From a checkpoint of a small transformer trained on Wikipedia.
Size: width 256, 8.18M parameters.
Architecture: RMSNorm before each block, learned positions, biases, tied embeddings.
MLP neurons of a small language model. Each row is named by its layer, matrix (up: input weights; down: output weights) and neuron, and shows model dimensions 128-255. Each number is 128 + 32 x the weight over its row's rms, rounded and kept within 0 to 255. Numbers have three digits each.
After each neuron's rows, "fires after" lists the tokens most often just before its 100 highest values on Wikipedia text that the model never trained on.

L4.up98:102163192178129085134146142148108093128082114166170169179172149104101096136147172135155126148100063122133090151150101109108140180100118128134170139113181137136102102159157150087122133117139148141116150113081122095137127125129169113096109157156197072111078140129105130162145074140165134138029160153145104120140077117112111121071103084145074188155149160100149110131159142089162085104116
L4.down98:123158098094108101153087145156091178120086172148149071164220145073064142158139096129181135174126062103195106119109120071113159166133149122172160139153186133117096172112115148147067125163152157165127147146122104117098082162132135163086125130065150180102133090131132169143131184104147174140106057135144127139105074093081151112114206128087141210129173163143144117133128085139092163143150
fires after: " pro", " comp", " en", " En", " was"

L4.up887:088114074149069137144115112116130117184111129153114135116117076152145148113110150142123115138110167144114072133163062099136175150099079180065099112123166153103165101127152033083135098123173168104129139155063140135138138146109153165139097146109116126125113145161098130104110114075125164119069113167117124095144100158213138137128123080124077171118079126078137115050096152149121135148052
L4.down887:114132158129155154106099108146103159118089133161178115085075068154103098100124139186134138114184170087100145140118109137119136147149099100114169138107119100111104134122167162141167149130105127095114125104108078109206177124080143107164107095165101093189111121134136145130149086188139101106169096143061182162170209085159127104136081126068108165110145141135097126120099156159142113108097
fires after: " al", " V", "a", "e", "i", " Al"

L4.up357:172166088126128152148110103180155113116128071102163148093172160120080147082124136108174092129142121113178113122134138069101103101144109151132161077129109090159066185150072115175114129132107159099109155132151092157165116081142150071130137075094154169140193086138138027083131129138114101030102158142112112118123089137137099094170095160105116105162158115133153083112112155141151123125135
L4.down357:074095150125083067118125105079075148152171150086131120121121085084127173193084134143177135142157134122106150081114111107104091106178146128135161094149122142141087096112182138166153131100059109122116161106161066080126145146122129168101129148117125112119111146199089091159187136132130148189097134172106099158124153102112141131072129106172168143135159169102159145040134121146146148194114
fires after: " T", "T", " Gu", "F", " Q", " I"

L4.up123:105187111139085050116123120130156130097123129114075213186139132183139214167095119118133169135119082116144113125126128159092144082118115211178114131119107214183125109141124153144076108122117071089153128131104095113130118137130111130120080150171089109144155153120177132136194072129101134113118093085155108107132124134120111139108120101095138129136148153145110135163102122097144145132068
L4.down123:161129117121175115123145092088077084139126091124143113134135170063180138154084173132113118132220106115133114119072130113100134167100088074096132158120099093081122067155142097139103166115138129098132187138142133072115133125132109158126169184095078099122148098064143115098157098094146133093149094150138171137152037108096169129160065142139136191162146136128111153114126090149102112132101
fires after: " C", "D", " con", " the", "E", " New"

L4.up19:146149142129148159129105089162104196113161105127177139146116138152105144085208116132142147058172081143121161091131191143116146126141115172157106165118095139116147137198120136144116043085140098163146121088144097105081084116128102144151135195086098090191130122130169139145148130148100153178153174108112161144138095099123105116142092196179120146099114106163145129124154136146101120144111
L4.down19:098178151099149091097093209101184172133122162102070180121058051138107093106116151171105115145100062084119122188131153087154138129148133123121122148142120101071196118146118104160092117113106115148110142141128116134143113123154165160132142125189141107126133171081144151155129099132134138160166134094125155115094104123129132133125142096088175136108106066142095080128166173073154141078159
fires after: "ail", " J", "ren", "er", " R"

L4.up182:111188152082147184211126119040179103206139120199122132082135171121174161100083081139179132183152124128040085117097077099196146093088142108122097175127149132041089163076120124149176136067115139129091200125121129161113060103153129079111155077158125131107130107136136103083156122163109127162133131105157112163154165177131118133172081114142117095127122136147099075138139095144139116112090
L4.down182:103131164174123115110140130062142131122101126089178136141084155096130153064126186147101082108202167092134186105149122137140132151072084106138115147154073106106122134070123102158091144141084157133116160094129113083152133113113066166186136110102188113179105116164136136137126164146157176169108154153101136118097142123101098128123129125153125105166087082143115108108090187091189099151129
fires after: " Re", "re", "p", " cont", "u", " int"

L4.up1003:142078085161092114162118106142118105160102075139090170078127115170167143142145111088167142070169107125127137156082148120101226128141084102144123065097096115174158151131119169039076129122153161192127150109154123165131111093142111086111052050143103115143101124134124123128142129103122096129096145115160190146122174134095079133132080120081151033191159159111152183147088103105104142126105
L4.down1003:088124118135102192099141130095123210157127123095131125134147169099153143139074120109128114121154146127118110218113116197155085156104103132080068116157110052138082114099102177114105081117124105109136146106091118160096181136126103119100146070169112042191119164075164061135086084100151153104180138189154209165145124174129089186104129178145105136151193119120106100126122078151121107119151
fires after: " W", "as", " N", " n", " University"

L4.up980:065166169171111146129213129131099095162085125085133107139161150173161115162097133130115155078099073166161113071167181117167104147160159091124137118098143117128125163115113148110147091160126164163201123111161108078159170153097129157112098206172102080153106081165165177082150115122098187099115114096158165083068165179087145145120153118172084142133168108166112182149137132135113103090124
L4.down980:163163138147178112163135152151112122138138121138151151134145130146135112146169140191122097177090130135112129130121146165106086123074140141119060155106141147149177132114134140155130119116129138068140099106171117105150159079106198086147126128148173078102154097125094085151130170110113130088154097175098104184086141138074107176139202103112133176154153151089109137141125179094125116146063
fires after: " dis", " C", " det", " Z", " c"

L4.up218:113163091163143152186196128097120118118114142136139136129111106087196112121126153150114133143115138111062116137142116141159164117204129122131074147147080084090155137137121123116172174111107091133081118167105094153184090123143135114107130160133154101200106156153110130179138104114084125134055100126170108183154161133145134119074145180173142128165142154107145158136165088069115169123128
L4.down218:214176138133117151176097130118090055150131157111150130143117126153147091106109119136097074126152085099136141146075163148137139081085115124168085069125141112114146156140096092112109134139152139102073109138097055165094138054123138113125116140113158121096164129131157149201054108167167155135133177137133106190081131144082112112132128155139167096128087121116165094164181126123148057186176
fires after: " estab", " comp", " in", "op", " int", " pro"

L4.up189:148089100093166100106169184134070085120142075144078108061193100126150086143149162143099114121047140163139157086117137124124112096135077112121189140101159138099131089097134102112152174104180129136117122139171122123085120128080067110170115151112181090054085085142155149152160157185186077127102194134120192158105212150142061067133154111146087176126114139090205175110149146161140148132154
L4.down189:144114117062137170068069156096078148090160118107144096179145157168125100114165117160123074151098127184104145115102112158090154152154146183157123091141133115154128138123131109064150127101114147112131115187101185063150156082107060073121142126146138095098157112104112162135136145153097138132166126171080190167136171160128105125158059162061181124109135146097089076079167149127125097178088
fires after: " (", " acc", " re", "P"